{
  "n_head": 10,
  "d_mlp": 1728,
  "norm_eps": 1e-05,
  "rope_base": 10000.0,
  "init_std_qkv": 0.0317,
  "init_std_up": 0.0317,
  "init_std_down": 0.0,
  "optimizer": "muon_variant",
  "lr_mult_o": 0.879,
  "warmup_steps": 0,
  "decay_shape": "linear",
  "batch_tokens": [65536, 131072, 196608]
}
MLP neurons of a small language model. Each row is named by its layer, matrix (gate and up: input weights) and neuron, and shows model dimensions 304-559. Each number is 500 + 25 x the weight over its row's rms, rounded and kept within 0 to 999. Numbers have three digits each. A neuron's up and down rows have the sign that makes its largest values positive.
Before each neuron's rows, "fires on" lists the tokens most often at its 100 highest values on Wikipedia text that the model never trained on.

fires on: " of", " F", " |", ".", " which", " the"
L5.gate390:515454493509543480558472509520494513470497505519521514514519504478519527545517501494546528509555436537478541512449529477492453477472483526502518494507505473509521514472502483559500524499535468453484544539512516471522523500516527520491527479520512482483505496528482532491534476469525424503519584468496525521513469510503457470515528507475475512475532463466473520477509483508475514519513508472505470523505488511498542503496472523533477447481489495524494505462532541532522527481529507460501487493506507483500509541476485538486534484486501536499507495554497450442473513519465460467522498463483475463496490502473531477506537512493496488555506486501547488513484520450472534514482490530490538495486516485501498532526486476450507514491480496464510483480506501481508487494525541
L5.up390:455485521505495479482513442500460520487478526490513528514465532521505488486495526505454499503493520525512500501465526413493494507527469489543446525462492520529524510469510493560511503444501543485522482505545488482487468439450481498531467494519542505516548492486534523500526493471528523487517519483505515503522507503514527556480587490464458467483496512460493509501484534507498531499489460473532561486474468512536510539524479474457512517442518477486485470469511492466496506507530500510488464458471490495476508539480490523516542509501503487533453486514505468506491463464477468472571508502522537484534480501508495506567493479494537458481497529481494476512508496496505502483471513447511481548543504424537506515558483491485515474507462537526484480514537511495506479509507514

fires on: " his", " its", ";", " and", " a", " re"
L6.gate589:473563502476538500507517502503553508528457437458501486510495508496510515526505481485513488530509517505504512524496500490484474499481481513545532473477574515487508462499480494513478514448532554517526482513522541484490521536504485536499502476483480503520474478453522500483547497493577521530558524493467474489512550519486498503518486495503494501496538491534514454477446501523482471502462497511521511476499489483521504496485503543497497511499506491433538542477494502484509472501511484527553471485490491516516479490475535510537471526479477462445504517474497499543488523508475490485493561458517543521463493541486538486507495519458533486552484466477506478514505479482559535521485513509496491495509519516510500526503472511521486472503481546458506518535504523472557492462511500
L6.up589:534518480486520502510494526475515525455475499518456499516510525513497511477535510532541474482551483520508508469496526483543477498486510488498509487511517499549533478520487463511499505446495501501461485545519503522466534495489477505491483532544526539509504464493453528488484483503526516511513515500511488546528503511522521488499484511499475521506555475497494560528489501527459509535472438500517513490522446515511544500460479480481484513485462508482490529514480500557490526530509471520507505490482473525552490484484501539533512483506511496486492476476497570525503509520458516493475525501516523499537497521510509545493488502467495514486476492529493485492497551427542489481505445482512489480509482543514494500488514514502512464496440520528472532513459485496539485496535491

fires on: " \"", " of", " with", " as", " [", " for"
L6.gate809:535499548494497532504516466500519449483474503495494491558499516479502477501490469477527492505503501487488469497482558488471487495481527489495475463465469528519476492507507544469501498501491523502492512509462463520502473444491559528486472450503508530506521503530485485471494513528484486433507492479474518517491514475518520524517489527506506536456519498523454491477508472518518547515514544481492480540499487490503471556501490482507504488532516486479544504493526489506509491474504475520491467470478510483483492491471512482517508494492534511498481483551485507487470524496472521466514458449506522494485494446544501501467516528499490514491514480461551519492486477465496521521501477496526513484499508441463485466512467492520509503486458517525489518522520513497537488518515475
L6.up809:466476471455536539491521503512466488474497504481557560495503505502521508497493529502531498492494484485462535520497504485534536490484497474509471544455503560469488532544461461457518489509486497529477468490489477480539459470449528469581518502539509493516491501463493505496485488514505532539507519454539484527513499495458534473477459481507559504495480518492491499457547504528496559450501467462500516507487512505521511499505484490502537464524505526453542477549479538532501507482472435537496491478495480489482481483519515492470476525519532487528455462510496516497519504497542541500533519523483522511539524508499460496447517524511519465521484479474533495477465503485499485463485529478486514490480486482538531518510492500484497495516490481566507505484458490519492521517513535

fires on: " T", " \"", " ", " is", " W"
L6.gate844:538489518538493522484505506521511516506495516547504484483540508516515514517506491463533481473484479519471502489501465484490515451564454453492509482518517503473472494514480506475519496504495522510507542510504492513512545490495512504461507471500540545534496502542458494446496527479513483555486520507470545493459502539525526509508488495490510511506490534552517516520468514527510503474488479459489481490510527535523479547516521506498524505477522495503474496518523519517528443452529519481475486478476478531482521549510514536511502472518566492514488491525498496497470553537530506452527519480523495535519522512510545526505508501505494505489488509434491491508499498508502500508483472474540486506496520465460493508483484466440470501509536504473490486521503478458488488490497485
L6.up844:486495495549520491508503439534508526484510479432494491477503511510545544478527496522486516486483484521448526472481458559523513478518512484484528492512537511504471499504480498443503499487490484487507550536457487509517489473474539530495495530509533506507511541512454529507459500496500495534505529513459498534542522525508518503491457465512487505496504489446477490540477519487471509481450488494515442553471485444479527500467482481492489488514520545513501505521503507492505498483544479523539489479501461513520514527500535530489524495507513493467480444539512513468488524485485475515485491485519475552487471483492522484522450523489504518516523481522478501482507516489481486507556475512505438501486500511484525519513523510511534516546500533515507482518493495492507519507496508

fires on: " of", " in", " a", " their", " part", " series"
L5.gate283:493497519479454497498476511538490511520509506546533489469486472510535511510489554524516517480469509509460513518472497482512498455467504492512483488507546504512473547507493482500529477508499485566489499505496511518468509492515482543519498504483490541503469508497554501499497538504509535483493495481453506500516526504548511504464498522497510502516497518518515514483501504553568532492474488514521486466452509483467513465486489491557516517479511465514521481491472500472490475510517505504522474531470516466491506464528457474481490505517509535447498503492523479506512516469497492523539487463509545476472502500522461489527470532491527507507478503512487502497491491491478451581524490546494483468527515510513523503543506492513517493478488546549512505499495499470496459507485454
L5.up283:562487491502506494522486541490478508536548484470515475497465509529484575515436497476503493507528512488434557516503493506501538513484521496530502503533478500496513497480441528474521524475477468488513516526507531502481515498522505457512508492471488472485494486508550527508485467474492493505505465517455498548503531541449496503572515527512509510422545498492504511493508499492497498471493490513502514475485525481478494502443496498504514505490471508480550512521531498485531488476529511530491540501478521466535490486532516513528501504539506474544517489469437486494512522498481474490500486506517504516415464466536483497510457536477514534464506498523468495510518551511539469457472512520534493485489483524492510522514472495521472462475463510518500527542510534507487493570466545

fires on: " \"", " to", " at", " from"
L5.gate229:489545525496548499525515463487546485519492494474522478552514518538475528520476557509515485509474487520510508476505481487518527469495475504547514477494538431498463548529465494529471504499509485500488514472477553483525504490479477509496542487496520475491491468505477464503484478484498495507532445520475527466491493497549527435508521529512511461486524551533485510478524543545502490483485515501505465546505488462520498510553534478476518500495495500518497499448485510479538488494487489515550538500504532519524526526506470528489498518486486525520493519522510487475440436470527516535501533515493522522491459482458504479479493501491500502508492470471530530501517540513503458471463487515525530547464514489522534501489465485487503449475550499440503505494486508505473495488462523
L5.up229:510501495485511525420438488515527523527519577506542484527491488477474509506494505532506480465513481487460488487492506501545503493468513530510451467504505528505504515495478507514568532510503494496508440522470492537485470502476498530535468514492470513538501508515528506489495525484506509508483438484512474525481487489446487494495486526508460479507537459515481546495481507466490560497506469527522466510486494507507469496500475507520469517465502532506469521508466465490530556496469549531514514496468506504482517475454506511540517485526508512459480460502528497493497578495541509503517550489488490530540516519501511501460487436475491542529493474484507487474516503525491478497484517468503523515520470484494509510479463526510480477503524489451472509520492487526542532540491501

fires on: " of", " (", " in", " with", " on", " to"
L6.gate87:531507496473493525533516443460529478495475500540507482516465486490499516487478497493486491478508524514472462480475484488520521467496465484512494480499515486469495525494473518468505511510517454547551460451504495488497510433521490493456491522476564528514501513503518493499490469511546505458475495521497474500498522491506516500493500511538481470490551496550536552490511508512521515546444501520499484516471491505501481469480542529520530517481535486499479524519515484474462484522444518519488488509482494490531529465509494511466451477505498537482509524518497551491500481486465501487504472530495552496464492517523480491521492525512527473483470510540514497484480518482496463508490520460500497491530469468469445529482520511500464488567504491531499478509529506489559484531519493
L6.up87:507488482511490473516486491511503512503548519509513501510497505515478507503489497487498478517487519507479518494514491480515502502479468464565493505483483543511485519493508535515510534534482485542485485461526478477500532484506475448515492546493452518525475503526465450511527486492486483484498502476504502475499518493483528452517477505482506509473483520499505454445477472469519510470488519520491489489485481480490517488535489519522497534500460491510513519482497527492533492484456482487497513548542480478456547486493527534477561498498494448510502478518463536479510474514544533465522475550507594492501525536481505492511488508476525485500548541508483497467553526494450510470521474494443499474477450494457444535483511493513468497533510478524507493468492490490549497494524509

fires on: " which", " was", " of", " song", " that", "\","
L6.gate198:495476510495458498530491469492488499482480516488495474520524524525490484536507521507494547513509505469495525490514524506492517536504499496496487509544507489515525503526467471467470498532466520510539487539501482484476496486495522517507513532525503498524518508535533450481510501483494497483495510477519506494562470481479502502509513479554495493492459507519476546475499501527473518521507500520530497476544529462459470478518449505490528500486500470547510485460511461491486558488499502531507478515486534505496502541511526526527467512517509483531523473482495501504499546514537491493506506480495469471503484504523495515552486509520464493501532475440503511501524471475505477469433478507509495477485513507495512531503485489505489506533488496486506471492508517458480472513479489
L6.up198:502526453496494510463469489529487485490497471495491500471520481472506534528498482518544495507519487515493514529484546447488456505466471490561497523520494524505504545472521496499538502513435468497476494468459548454480499498508490496484462532518532477485513472520484502496474464485506529520508489515510467497508486488464499481433466482473476476486521528499494488483476540476516440495488518514521524496522506513524521461479482546531450480469456497475541466523448549495491471478484519518468479507444542494488487460495523535490477502469527504506504503496475565496567513495497482519537486526514505512501546529515518491485500552479512501541500507548548488477508489500478535477478527560523492486509478506486463465471485516476501476515534467538514489526495507506490509463532548

fires on: " that", " which", " it"
L5.gate1681:512517501519463490479459508546479479538504521497537526469456499491523481499456478519521515499490448534495521490508478527481509494485500488542509506520491510560526491515514504471488522474451524527494529481481502471502491525513478524520548496519534496518476496514583505509536492508492477517492490512523485455499485466517529516509517517514532494539512485479495495522536457537512492516491546511514514477507493516439494493507509501527453487503502502490498469475515540485516513460462505514552472510509469543504494451475460518517541513549513468514534484496550475481495459511505537521465519468493526551498517520524471479477483487481478511516497481517511514468480491471516484483488516526535512539520481461546509530476516495469474527479524532537509476489523522475515513515525488
L5.up1681:510443514522539520527495559515533461510503462500504515465491502505513529471430505523479500445534481547489505469456536501536484505527439505543505513522467464535506525557474526488472480456484551492547529491464485491491520496473528505463494512521548505482502494515509525484464488499462529520487486549511491499509462480502512460507510519461483485484511460506459484483481473537501489539518549522518507476501464536526507542468490515521470513558483485557496467519496523503514506490471512510586505459478531506516466506512506543472504516495502472488565458491503526525562510484505505514518532502537485509495471562529524508488505498475496496498527477499454514531507501502489460488540495516478514503477542482538518489489493491494483448454532487531533460514506492516516538511524499

fires on: ".", ":"
L5.gate249:480454483477503506505539479468505504464481517492475523498520501517513582478498521454499499504520499492482461458550519477509524496481488527486531494537473479468503537490497466496460441531515509532510486549490447534482475484524536496475532450489496488522518487476522489518443495485516491489539515471487528514550524492482525480490496481517504506556441491513515500448510509498478495499514534460510481529494502465483482526492495514486511474460548504499491450505520467493497524514535481499532518518449506514502501538507489501503516519505530532462546494508513504506502509505518494500502541500470515498527536505462524501477482486472478502519484475512466470505525499538499509537524500489472511488484475490550464436481473514507516492494483496513538512487513456517517547446483504
L5.up249:489483468514485506491521485570490497542468530481520500519520457490530520513530496516460427523522442505523440545465506497515523496522506509467529513511494487536501536525493516446523500480511481528495482505482501488479540521506542474534510465478478507454511529485518509487489484508499485509462511478465538492476509485430490475474475512540492531489511506569477544477529478516493550525509478445467466488481492479513520493531531503466506534509526489503522458494518498530537521479508492522525550509466469510516478519513438486494472542531482501489537490461480468479563507474489472515489521489517537499470546466507563522531485498487495484515519489492506482496550514491502490514524561456521494466474504468491507505480490501510517500498488557546477464475517533482483490485485470

fires on: " the", " a", " with", " of", " two", " The"
L6.gate858:473477497475491475504515478470492515488535487498512492529520482483501498545508477536452500488534503529504506491504515513512452507450527517526492464502536475527513507470469455515500541542470482462515486439467502502514516491481489518517466517491478520528486498498487466450518460519568510511511491480521493482480491512468524508503536496526519507494529482476484491501553510459478491503482482442478461555519519487512498500501517514508517502532492508548525551526479525512474503494531515535483445486493539470534481439471517506497492495549490508495464519516492525493480511478530484495492506513475506497487549503502506499521489540495502539501508507527503538500512504424507493511526522522504504546503495450498505504522513500495511489535466549508551542461475514536518507502521467
L6.up858:475461505509511493500536489474493521486514515485530496498519495514508477530498481513504506507514532505499524470511490518475511517438489503523486496454512493506495503453480473507440491480502519460517499510528480503492520482509470499502490475475465552524477492518489488492496481511448521477465477494493515488495515518500548526481476445511506512525484488468548509490482499485495492483492485468530436510518504484524545499496514518511473496541499498481524521493506470496475500543472484525462510468489538440520502492482483489481496532489461515485420520484513513524468532475521498513499472511503488505527566501467501512520489519483515486510547548517473499548467501505513477495508487517506484494520444493443519513515548421521503528514508496498479481501532486519515482508489527

fires on: " who", " which", " that", " won", " of", " |"
L5.gate1383:477516502504505520509468477505519502445478534497536477484494486484505495517504497506497522468510497495543545511497447499514527492508551486508505524551482477548497524491500540525474531498476505517504564496482456487516532542520479488534498480511489480509499536456477490471515469524490507465525519489570444506476516482502525481489532464517528513529525463523517495483463476516493530511562576503484527528457457479474524478483508487490510575532463492502527488490493511535479507460485555510515485529529534434511506537498501478497529507539495563474551424511521485558486464508490502494501467498498444525498507513499489493477517498459476525517514473519470485486474492499532523511485497524482506486514478531488546505532495467489484494572521490470474475484498506518538497503514482
L5.up1383:488474507496497459466531518492501505454517459515484477492459538440484476489471491514500536513523490515500501495502495490521562501483507516493517528502493511476502534529473537533488504502501463524515482525478452534496480498451506509484488462505519492500528465506490485527489465528533494481473494525485483517497467519492469518517484514459520497487515512482492531498481515524506461478483464480512509496494490523533499516499448495523507473463456520501495500509492529493534466494547494500525502464468458515507512489475493504480549528492525495453471489515484507489501511479515521497540478484525513478535482550518492495513510530497485508488482504455516515519513494512487527440503496452503510499496513479523486473530481503441504496470467460502529487477457532488474500511487552

fires on: ",", " to", " pre", " c", " h"
L6.gate249:496465512511496534519489487510488516515495503537525479546453508535515540491504515492530516504467521459468464510518523530493510508501509475500481464501501480478482544512507511518488506500494505546484501491510478511481466504534488542493509472534533509523496498501533545502494502506521486481501505510531518524523508501515494489512505476515517451485505538513447478534485461517486534519549514452544541498472530467535526471516471476513486492515490522446473513487482505507483527496484492525540481492504526545499464502499498539514478504446485478481516525512457505515482516451522490534532528468507481515492452534538497470480548486497502471517473499542480448458507515480545467486471478520473531538466521480516445503474461497514492516490514508523469467494515505518499529526506494
L6.up249:542509482468515491565536533462481491537551507512465460512490469498484479515495537511487517500529499473554477477508522500499517481515479487474501504502496524486495500485502516478490483492458470526471518513558509524490486482515501508500473489480494501518502487487507523451478544497534494479476493487501478521486471493485463465497500512492471468498527475519505501444487488516491503461524502518460515543553502469507530494521504467496463497535519495504492520510492505534525487504515498522500491545517522526518535517509494493522478472484516529506476522485497459496483512510528510497516471474495445484493466464493479505526457523467476503488446496534535478469481490471547498503564468511504447477457526483536477436497479511517477503479542493491524530472453492474537556466469512

fires on: " (", ",", "),", " |", ":", ")"
L6.gate1324:487466480478497491521505453514478503473491486494467507542451519506494477518426467529499510507521540498504514485492482469479465537500499488518493549485516490543479488477446521547552508489483493522522518464522478532539508440484481466494466500510458507519510511460494469485511452525498520532498471516498497435466545500515507495537510574497575478538508482502489509504492525489475499498540550472493500505517502490463514536506531503489518497529497513532488478481513520523556522510502491506498505481507471530476499471473469533450506536514513495491480509529522489567529547478475480488515519506469466451518497500515484497491498530469507463518476510460511486482495486509511480465525512503491528512481520468497431487499466518471519463508518477496495476510463507509471472502474502
L6.up1324:485497529478483491519506553497518503499465543427517507522518469520498491493481519445473505517546538528540479514500471477498464513503505510521529485515502512510472488507561500485495520530519502500530475549490495454468469515485525513503538490473503496468493483468489513515493535504497544529483493494545546505483555532477513512468490494497495507518510531485481496538514503494532495563521490501453545477501476504509500559506533476509499509484500479501524448512482522549514555497488522505470473522516506473504519502527460486548458544529512482516522492481469516501546489495468503487489513481495488522489511528497520480502484502463445511488479500478461483482505550497522509495527518505517513528503480428524531500503483503483503518521467481515492464521506447532468468521513496

fires on: ".", "is"
L5.gate295:516473482534491481504533472462460484514456523475488490518541514509489489477483484503542505512526503506526518527525489452514545520505524541507529539501535513528505568530508489470524481496481486495496533532492534524516493527511524453496492513533491481504501514515497462500506486492518525526507511474479453535492497494496559508504513500518483479483467491520496538499570496508479534535523497538473547499491475498501505458546522518511478553443503515462516488524483498502546480479510491543503506469475496468467521490538509478509489466508465567500472532525515491507533526527467490565474491485459477502506484505511514478456512476476469499451516522494503479481510485525525504502533557493488499493506509493468505513494479486469523430533511519513521515470485475502514464461474482
L5.up295:503476485514488503518534444485500489502479466514489501501501496469536535475487510523506512507468500499490502555473452494512532468514514495507505465488504559512482527530528451533507508474505471511521464516483491518435501495504533479525545499518486493509489500512488526547494489463485492546533540487494507491506462460516496483479469481520508475511497455507443509523512480503483523525483475489520477530490493528519509480473491497513517461521517509503486526475512489495545463447509459537506554512502496483477508556510510449498457522479486488486539511513461474516502537534458556501475538524468481515512539520481492454496505522451487471519502503512482532496501478535544524551493515456478465496502513475486496512507469494486523512507493537525482545480529460525523502501466507

fires on: " be", " long", " well", "ly"
L5.gate1068:532548454522480520517492488472490498490534520440425503512514489514540494486479478489519458504527524479506495502504485521494505541536524527487552497426491498505487466483507492544524480533484537497542509465540535548477508512473484521472446446514499489517529497507493519469498474511502533510505500491493512492528509484514515543498503540487503492497512524488500539537477530518501492520508507543482511507504498476501547478505503496545501501534483466477488478479497492488510516520514495463505520499448514497504501474476531481473512574492488501530496530495481519519472560530520476506489449472489501483496499526518532515502489574524479501544507514489493514477517526535500564477496514479491488534533521507486483456455536459526542496489501530444488494473509497520475503468476494
L5.up1068:510496481487453499504514547516481503466501503481532504545512544505500496517527559492534471492491496510485503522469479471523480499494450484495510468484511492489469488482521567528497512471488510477472504514511536472480505469493513532468520509520472471488489469472475455498556512504454471513547493477506494451492467483502491524503490508434444524544471488519466479471494519507460512535489448486471474533572501506521474447493513451504534519485538537525529520521502494541471510529527483493476499506489441527520508468511501524467505464495488534494489469480527477489472522464506501507507486515481523523492514460478523488482536551450503483488478523474487526495501491519479488538518506513483524497500454460512488566452500525504497524512478510510491498523514534486491492508486473

fires on: " with", " as", " and", " that", " which", " a"
L5.gate781:489517504507478457488471496498470514528526491506525506472503540485512493540509502462513543534522451540490517488508512488517485558511486545492496536486465475490509481529506463507552497513492477514482525495481511496459490459510524510496531555497508515472493475534511523475488485491504427474492520500543520524520524472528477499517504508576514504453479499513533587518510460515554472505456522480496505505477524453493494523498479497460475522488483496530493485493494492531516529462520487521462484463458466542468493468528533450459502496444504477429493495476532521500468533504504544507487500494499465485483509543543537494495472487509513502493499479433507509500498508482540545516514478510488513512476522545478540522516526510485537493510533486490497439514495476452512516503498454
L5.up781:494479523496468534454486515469491512483492461495543567555505529485451523529504518493513488483569509542504523488486509487489491507491497521550481504499519478522469500528498502483494531497511466522482432525495513492466508531534456506522506516515500470485505472554513448488497456474518527457502491532506506493491544502491484510513508497492500528467559489493494507497499517551475480495529532494512478494517485492476494475486469496528533464501517518512516514544484479540484557500526486525470454492509428517482498447501534528491557500551483485472533497489484543504525444502465522496475502467515496488502523481505482531506482448493453479525485495469520486525496505464512528512487454507467475483522475548531488465517521466490458510510494535496503516507495477510520483489551529

fires on: " more", " most", "-", " less", "."
L6.gate765:506486508519524517501460480506540546534539485495517499462521469538491482523524465499484513477496501466482491526529513522543501516533481458491531468531500484505502509499518553494529538513469541502501556527495493458517522490512491480484533485497483452536514520487510498523481536480472489486446510485530484525508522503480546500544502520476510499510489547450473498490536481481511501511543467484452488502490531505483492473502499464505498489503489470515437518439488495475521485504466539523486482484487467472542511460503480496531497504480467493529557543542539544502491495510487510548486484494506539533528428485489521478508515441495461512535557499526495500517511555512526468485477505463515522471513541487487490565450484508470519474516470541485499504478521482493470482535484486
L6.up765:467464508471477487508576505526509510527523506503472501536520514501464494469493488475498512507569516472502465528503535492474511503540481515488518460506491482505500517499554485473500489539469507501494530477503519546441512520569473507469520466504479502487475462511513525492480467513510550474516559487536512461480511494536509541455526488453450526461478507502503529518526489438499460498535494558485515551499469470481501526478477549510494510501507533554498491498520517487467479512444531531512526526479547538512514511497520504470516488473513459493490493475483494475486515467509501549554487475465482513488488517527485524484528487512505479476500466536510465498497485513527464479518475528511500526490484492490539517509519510519519506512506535484490489488514527545520495511484514

fires on: " p", " P", "p", "P"
L6.gate157:575479459469458523538492500544529520477535520503489523527505525499508455522511497506495502504477484518462514492516470488497489506484471498497502507484504469543459548512463481494514493527463482471445483522508517488554472468505440499485493515501498450463496479478517463467525480546514490503525501504490502518550515503477463472506531522537449534489503480471536471500501497542524494499471463542496497512594503514490485457528488517489539487480484504512477500516472492454555534514455490495487477449515481445530508459540475513537517456463503520493534490483510540468488509471520451520511492468512492475494542483508509470495520535507503492506509504503500487474479450464485438502512528499492542499537496509515470527533509537462500492507480501512511521510496514500483509490506474
L6.up157:491520474557479479527463500485501512492472503529467511509512523475508455468500498532520432491515505504487482477500486490466507489509462467496477540448466498539459513518464509511542516488506464500477478464455479497494472477494489514523505524504544507453489515523496505465483510512516483528493483489527485526462456501487488475491548511489516523519493486518488480522520519493471502479478519457537488495520517511527494494491506468495542543462517456525502467484455463512528504491502460487490498490527475503495534501532497475499476492438469519466487517488469503491470524496475483507492471510473519483501530480496534457499533511532471487484544521506500475474494519505515481486499519534493508448534481499506488504459497533484510498504494494489471473509487480477459488521504483

fires on: ",", " c", "\",", " was", "),", " by"
L6.gate1215:494484493521531496506479468485546494465492526488473506520506531502517505495496442496478505538482492515495497503501510518527487523539486505475476500527500485547463475460510526497536518494501520491488487533507515518505507495522511473463533457535451490469496530475527448489515467484504466523504553516484501499502550441517462474585497506501497448468482447523486491513464445501504472511493517514553476468476503472510507483493505514473522487492492516483480503516482531495503504515457485482503471495533534507473479486512453510549481478497525464517494577453457519436510547483499504530509516462465488485492545501546507492461546486443488512487498479466441506484508478515514463527540499507499450468484548513515450493499490513487465471503508532521438499532473484488494505481504486
L6.up1215:491507487496526508511463526540536531501516530449474516487511489492499506491473531516524534523502448509483496513509499453523509495496474517498495468497511484503520549518515500492480505531502537536498484588478532505501493482477461474563479494492463488527519473457500465489530535558544452509472507486485515467552469507484489508517533484531537510437511543558533537475532489491515488520537457494487509508517500492451488502499505501503521482495501489501483480498494497485503517565537471468526513518513506519523487519514490516519501518498513495500528556515465491495483492520487520535482514444503465498488503521507498482541570460489489491496505475486525476505487507474505481486519511502504440487478463535507464477523497488520494517514496463501518521518480489466519469489494448

fires on: "|", "-", "ulus", "t", " He"
L5.gate1556:509507490487501520514502522498483543450513510544512489525524516521473507531512508471545531481539518486507491527518503464472484488522509506534501490487510502530508520513489517499476499528503452509563482510517504477462525476495482516502508504504566478482480488496496509523510492450502472427483493520471481459557478489502510514484530505554508524482542538439507510468481486516470490539523527520492542487566506499412491482492496496493498531481452542502491526505491495477468542445488504504539454502502533496476483499507498474539535504521505549497532489504506505505501434477507504494444491514503518517469487492495465527551538497493500507484542494483494472523503526497518460525481542471473513472505501471499490544491510505524490503449470537468510494488497502457505509483506505
L5.up1556:518486501482530488512488489502486499497523469477499515509485509519483519506509505475481510484505470474509527513442521471494473496477499574461468525494539520547523511460487482546497476493526479480533532500486507475511517508463495476502487517490467492497472527536483506504466527469526471502466513508528524507555454554507508472531489515535540504511500503475497507540511526493483517480455499538467512463518501496480526517522529429528492466451521525486521507438514508469458534530466512471510444475518503553470453486548491459548496448515461500507521435525500478510494460498478504504501487530537523520511483438531480479478503512494525460483474476483479522516455537493481495509484517539535454499509512503476532541491540504478500473478519467535484526491535488459542517511491506

fires on: " p", " j", " P", "J"
L6.gate519:490522525520505525522502506497497465495503511483511472493513501471486451519495490512529505517509514506505522486490484503527502477488510474537468516491527491540511501494500483533475569460531477480420453506532467468511498519481462485490499462537462445519476529508489505501528535498463489469487532507495468507533524424522477472538504510502502465492484503487484488515501498537477512480483470472522469556536505492479548517467499514489473508484472511518493552459481491476479458479510475532497520503528490497494513462510517515527499498449446476513495485487487464502549542549512512517502468506518489475482524491519479500494474512528501518486519515482532466487473482524527487470518474526482487533479483477538509529527493502543474516499500482537505469495505546481503493519539490
L6.up519:547523481493514522529480526512540505447479544540464492481541504497540493524496446473551553466499501552505490483453488496475505497537495481477497502486492509521482485493533492467510515425516498456476489486463530474504482503502466535512495505502468458460450533465500502502529488535490477543509488581494490543507506473489495505509521472513495498521496497464475468506523532518485521567497500466539473531537511479493520519502500503507494528503490490468519517480433480528530507509473495544506530536517483488477503502510504472452499510514495465489520474510515502473555503522560487493471505509500537478491497476599493507471503488541500487474522480499484531459498512523498490516494520496519476549476487524512499533509507493476455508533469485516513493517495482484501522503519477

fires on: " to", " of", ",", " in", " by"
L6.gate152:504493527512503489484465512498531496516506534517551490529492491477530531538507498526527520502478495464481509486480528533519463488409515500522483528482522490482463504513508514488481527518485472553519499508532470493529511479465514495484490506516521505527483519495535520507500511476504504509506569516477495477480485495505487517515485451539539421508499474477509501518463537497487459447530475473524472493478497478470501502504449483521487492502466535465488534517481537509455520533501524479493506545489524513549520524489517451491470478531475478540503517470482515498445497498524531540508515504508477496489474506450489506509523486485484543462507492479536521475502515462497507507487506476505474512520529518514510547527472522495533521488489520507529577444508550537464488501445540
L6.up152:530486510531513484526508568466516512496497529493507504491492540499474516509514505484541499464450487478477538469499518518511537503548530499533528524574461505502459519475472517467479533506513529504541513489504562551500481524494479512468470535501493484536519497548503500460465522507487504499491449524480480509533472542462541497446509499511466505471489507470487522536531515528451546460533445543476503513507501543495550474521514556512538507467537500498559512469542515470519464526453482493538509514467560469495488460529468497492495453471478488523543498465524448494488485551547488492494513438509503513517481525513517506543514522516489461457449492516510515475480516479541516494490476480500492532502523492486472532498474492550534501470471498524462526495505532481528514477488549

fires on: " as", " more", " very", " most", " too"
L5.gate1591:525463490522501487480465458492494538488514509508484489485538486508502487467488483475480571477488523493502503486500475504489479489508506519530497507491485522486502553510505502491487491475479533523518531528518509510490485469509479490519533520500479512478455536500538503503537505450469467524500462481495522491503529491494521542520509509503479509511454511521482517475478516562475517463458479491469515481506481450495464466511519463486536487494507488522473499491498451474529468487459472500485518478500527478492458524496497557474516517471503488526495524499501546507513461505489478499460505508490461493499511442500493502513524518474457485496512489494492487489470497494482483535486485465476507520510499523492505515514508486516486522498458486534506464476532494472503507505515478
L5.up1591:512490505509470496477496495476472496470513498493544560494535544483521517572511486472486482507496494434509514528490511496481513525459501511522555470492516541495471523541553523462529519548517536516488520469475516484507507506514472505456479507525487546533436499489557496546487440495484518490500494479452534478517484491505492472488472507523496490471506525459501528542495471485511513480469517471484504516551525489508499469528510495498544494464488517522552491509487493483515563470478498489537505471438510513527495492521501514470463511528562491512510516495499536498491477491484506474482484457473489472494482512502526497487529483510515488503458508479466486459506481509507476527491481459503522510464477449519502496514494536511472497488485526463504504493473515504552481515520472

fires on: "-", "P", "p"
L5.gate1518:532467467486464515477485457538501569500534480488515497476538510531492482522497506498524512520492490532501526505446439483500483520472521465432519544522485508497506513487485465487495449525457473494493515474458502489517507534493514485522494520501516446506487493511468496472487496496508496515480518558501474473438492506466456477500545518529490518453465503454523467494507490494519520515480510527481516482497489511523505504538513562459509491493514460526460462499541497505506517491484549501490529529502519524476519535468546533474479486486525547538479496485471500500520493467500539463531505491471513527508538523527509478498499500456486482515540498495484542484522518523494510492501509575511521495526509543480492507484501507497491510509508471518493501495576502481492476479545536
L5.up1518:507507485515458484505534536475509488445524485490539518508488479484508534505536513505483500546487531504507524496494419496477500484501505524500520512494486501515494467465482483526542467522478475542519510477497514525516494536496527502576493488513478530478483495480480478525496526493548462513483510543529446488490481474524489509514544464512533521504511496553508501524474497536501514501536550506418503474514515489528526529555538485449532493486550461469473515500479462497518476488496526451526517509487526503493512530522462509516538469494529509538495479473474489455529524486522516498473515534488497536501513528531532472471502497472518511537518508495504528498505462527495463466493483476486477492518514512521501525466537531501473492538496530486483460470512477519511497504508466